config.toml
num_key_value_heads = 1
head_dim = 64
norm_place = "pre"
norm_eps = 1e-05
rope_theta = 10000.0
parallel_block = false
init = "uniform"
init_std_up = 0.0269
learning_rate = 0.00116
train_tokens = 479500000
MLP neurons of a small language model. Each row is named by its layer, matrix (down: output weights) and neuron, and shows model dimensions 128-255. Each number is 500 + 40 x the weight over its row's rms, rounded and kept within 0 to 999. Numbers have three digits each. A neuron's up and down rows have the sign that makes its largest values positive.
A block is one neuron, or neurons of one layer that tend to fire together. Before each block is what it responds to, as a language model described it from the Wikipedia text at the highest values.

Responds to: Single capital-letter first pieces of words that open a new line, paragraph or section heading in Wikipedia, e.g. T in Temple, ==P in Players.
L4.down150:525496528525474526552483550450475484562451510580495550519527404499543460530453534477524521436471520451472461437501491492494461482512464435545441482538485535493470532544496471484523493464464462559414476463410488456508527465474458508450467526505581510456479524482525550475499533492450573487522514538429459513552457488530438536554489476555517528472521531480508463500481544526555520412482
L4.down287:520497451455476587462528496547504531491491482521540504498547475535525542510523500552462513614513554485472516408447497488518533567515507501507493498475494523512512392466447521474513484572469431492473460475576585417515515510535501468475501564460493568542442528562509427454445499515473498461521455514429546593530488531504515562500524460569461538526542488487480504542513558557533514540537
L4.down330:517447514477439530529532475559478432447552508503460503429505457554530571534482473525514463501526500496423481508527539523486533508436481496479460568471520526470498471532450526454505496489516541508535474504515458471521427462418546444485437530531489512485504469470444465494522439518503503566564446465520539543503568540534501518465472430555516527495576573523499507525512551502542516525552
L4.down383:513485508473570433576533478519507482479513474582511526523609484591470574495453492518540474479533525530498520424558504505564520509478471444497563541510425539553533525486464522516450449537571529502492471500480461485489453493439489435508446506515603515426529463531527537431508472524559556482530509573563503487418489469537492462494487479577474459541541471411521502494526500487485517534484
L4.down447:492540490557510508466493539568501570493444486483465572505492493539537550498473541549418506518494504464441489512529513510478487534434542547547444525468490486503494481471468508487502488479558503484467452575467525408446484455462501469482465487537478553510431527509561543534455475498512569429544451553464498544469543438520490463500504528495517580486538433548513494472489509527520506537477
L4.down481:402463496480466488529526375514486513442492542516425523487492472460564501503431459486544479494523475507517488493488417458549481495480562534509476512544529479474559431523473480515468507456450456525458552524549537484483456481553488470537507538455489495463479523506484523439550456507444492503501467472558531489556494486469508556499510466461475527467548521516470507432562559497543522398418
L4.down622:482501447498401465507479479524503519508453516485515497502512480483460540507473548479515493558465499441524535532543450486443512540542499451485442421457540439497452582507475526466495537478539487548535519486438536545487503520488477516505538495511533529462518458540504544507523412509389531458474470498484540505547505483543511480453455513502519443496553484474434472559455519474455471551471
L4.down641:527511547442489474511552537510547481409467445427479457569569522501538414525508539550468551553449543486489519487479445512566552517538406431465600539517436576473508457490512464545509500409504532512439451521481511464525584546500465459498546434495517544476519489558474503524446538480485500495489424456566507512507455486556490538527528521466507496398566548488550469512480610443505480510517

Responds to: Hyphens joining parts of compounds, codes and names (deep-sea, TAK-385, pop-rock, A-3), plus later pieces of multi-word names and table-cell boundaries.
L3.down563:496431473437491504493524516541503465427463523435514469545487505527467522459578596587502541460524457514399514545516477544516491448523421486451534513504528493509523488527493467472491562555458464481463446550519504503487549491516436522541520465508557544492445438524499521530523534475505476576495479457568558521516493457520472496453560541475550511538537504445511458538447601401425488573502

Responds to: Punctuation that joins parts inside a sentence: semicolons between clauses, hyphens in compounds, colons, and opening parentheses before glosses or acronyms.
L6.down170:468475487567514497491521455516425530501493445554428434532500451518523498510436513493516462494502449557499506438504514477513538533457498527484522476473468498532533517513551474507424496479514429505502449484500501558489479469454448514474458596460533482436527521497502394432485472543475535441496472505455487435442462521510456454459460521466478421506488546513489436484403534516442479540577
L6.down218:415528453412456565509564498522435441437492547457517587433460438460492506447529523474431512505530587508478521559546534465502450538566490498543476447454538489520528445503466510545505541484515550503480517515517522434482539517459471522516479447527427515458479518516486402482470503524497504483468520575507492449452465492503463484509526498466515555495496498488524418468539441621507480474521
L6.down241:442473509503514500480467476490524455497502442531487432527528522536472502533527514549519527446469560480516512503449390476468453542458464554486505503459494413499461529504476540528485409571512499627505532490460544486482472444503488573540487505492570494465515490554522438505544510528513466450522482522452519561537504440559499494467486490466515468550467575514466560487489424505481424475530
L6.down291:482520462436449510489510530565481525429519478528485600496548499452545485474502481532535487510428456541498422551514514534499527453532497513482554516481478525486486532493509475506467501441516493523599493539528497549489420531521549560543475512526463452481536406481525516495491508505457548539523533519503420535511468449549477538488537459503529511473586531549397543498558504555559517548481
L6.down416:513486467492463563550509435560477620465445544519417547579549503512550497487548480543474485488476471520539493490456512463510496496476492555506459488493513432540441427523492493455504514537451530469543425581533424514534442485549484480475482525512485439508555518476520603492460512499499551516480510430450444522518494457517488507438516449544434508484536555535510499517498507497532518455519
L6.down483:411458556464533500547519427458527525444499514432425490481493489556505486516503478554459518564510479481519479493503488489536463443439428490565497501400529461485520517445498510510592434402504494483544517438523566413497519451521541530537494471541552438538470415465514505519475552566527520497510439535521457566483496493516576515465557378522506498533519547506517475508477524582461515474507
L6.down583:516475465519467565510430455463514550496518513535469450537532460507525499473533511427469483495565509496510545562498472526476431470566483518504452545467536494534461650492503547510569573549504454548481460575458504515501445444570473574504478438428493502432541412427508531462562454466490489477469482429497529483557445481577526463522500453522526560477514520578527462416527487548421475508537
L6.down681:484454534518482529497496421510445549472440438424548476541544458483537522514490460507532466455484425618487460454460468485517447496565529512409503455525442535423481561447527502497446449396514532525508473495497497453416499563498507470511543517457541488492506494530486457448527496512580516497524484532517493576477529493585475468546477485537497460483519543564495506535477610455501520574612

Responds to: The first token or letter piece right after a line break, table pipe, bracket or opening quote, e.g. J in Jordie, D in Doodle, 19 in [1957].
L3.down20:455516513599512493512453446513586389480465521466531579556440511532459517583459512493505470520472538460520432524488548449491512596509465518472532539460552501479496449509493549397432422516510497537522466518457520407476481491421512476441488490530486473476526487507527504564493495485450462455527533552413463558472482500474514501476530489500518474420543472514468522450511511519508535470521

Responds to: Hyphens or joining words right after the first part of a compound modifier before a noun, such as single-headlight, broad-ranging, semi-permanent, one- and two-storey.
L4.down0:542491534547512503457525513505595564518430529525437462498459492508474492479471515481537550482464491413466432462489446494563539450525522504472505531514470473460554489556454511504507550464405548545494468489412468533492542464540503452530483532510529469475505519467558518528405558537450521456560471494471472525491556553451485514503418519455473566523498493433541474508543488499505489569468
L4.down12:511448514529518504519485481565471481491504489426491494518507483554479400515504488513476415524477534550476435551496493460562551467493474477514480538509447551549517509472466538544457542552468499556478494506539486395496583492523587441553537491545585524445449588524448501481516493508485449511530486561517544480496542529440465493491475523525496509553574501484512520534498477497527536457507
L4.down33:459498504528455476532555516477512486603503478514506520515482516526506525542495580532496512428507516482504465509484515541578544559574481532535535477547447475545506458529475389505482507488463541576482501544499473547491461512520499474483536548517471523548482494522515517491504480465501515439528528481453489490513429530518535490485513462528493491501517439443483488418514573519500505533511
L4.down166:463508494542504528550473415500461520480439452516456462523470512475472490501496466441442499487446484569595511503460494434434468470455506546474519482432567501510526389490418557449444574529508498532563552525477550499551524495483515509451474472461548554505529505456472473498479431527552495480494444482454488454415518431595536528469474503519505496500508440625514478445486485503461524490454
L4.down324:534393521469437489514504432529473489475457496452507496525517501526457514462509590529459444493526604562490508514557446488498470523504498494510467523502532484437461537464458497485427492499467501523500508539598496499377499527450493511510546428484534480532464450522560450489446518546488497464522490507468476435501477543422481539521564476486514500520530547539484518429600481528536462498490
L4.down326:532496508441489524547484501475583524477506501486467489484485555522496525526492517568479553498560473447532519507489469557500465529473523495467503579530481490550495562487492585464477474584422520465481491532429487513465491524539459494487517561528568546500466519566463586489533487492482505484447496529435528554548479425560535502509508473443534508566468440467480507478492517520474524500470
L4.down416:536462561452497505537529458528530421476468469493454521473476484490486433402557521394499513519441522419493511521496508598531560491430442521461522503492511464546537491471455610483480494531549515554503499544479408492551477508509508505508456542544534546467498492491542505515480459549550565500530466546475499521556469487480446551506496410517575454526554505488490579445523490513441538441485
L4.down646:464492458477471481543474468467594474478486550503487492539503473478502479510526523518490556531516494485470492528471462571492554556506464498488476542474493578418556480466526519489512460543488501529464496547466525536497476490530480537570455518493571509436448510442523484529534564508491491523530539509553490501553545434532479488546509467475518508496509477480408447507495417487499480525522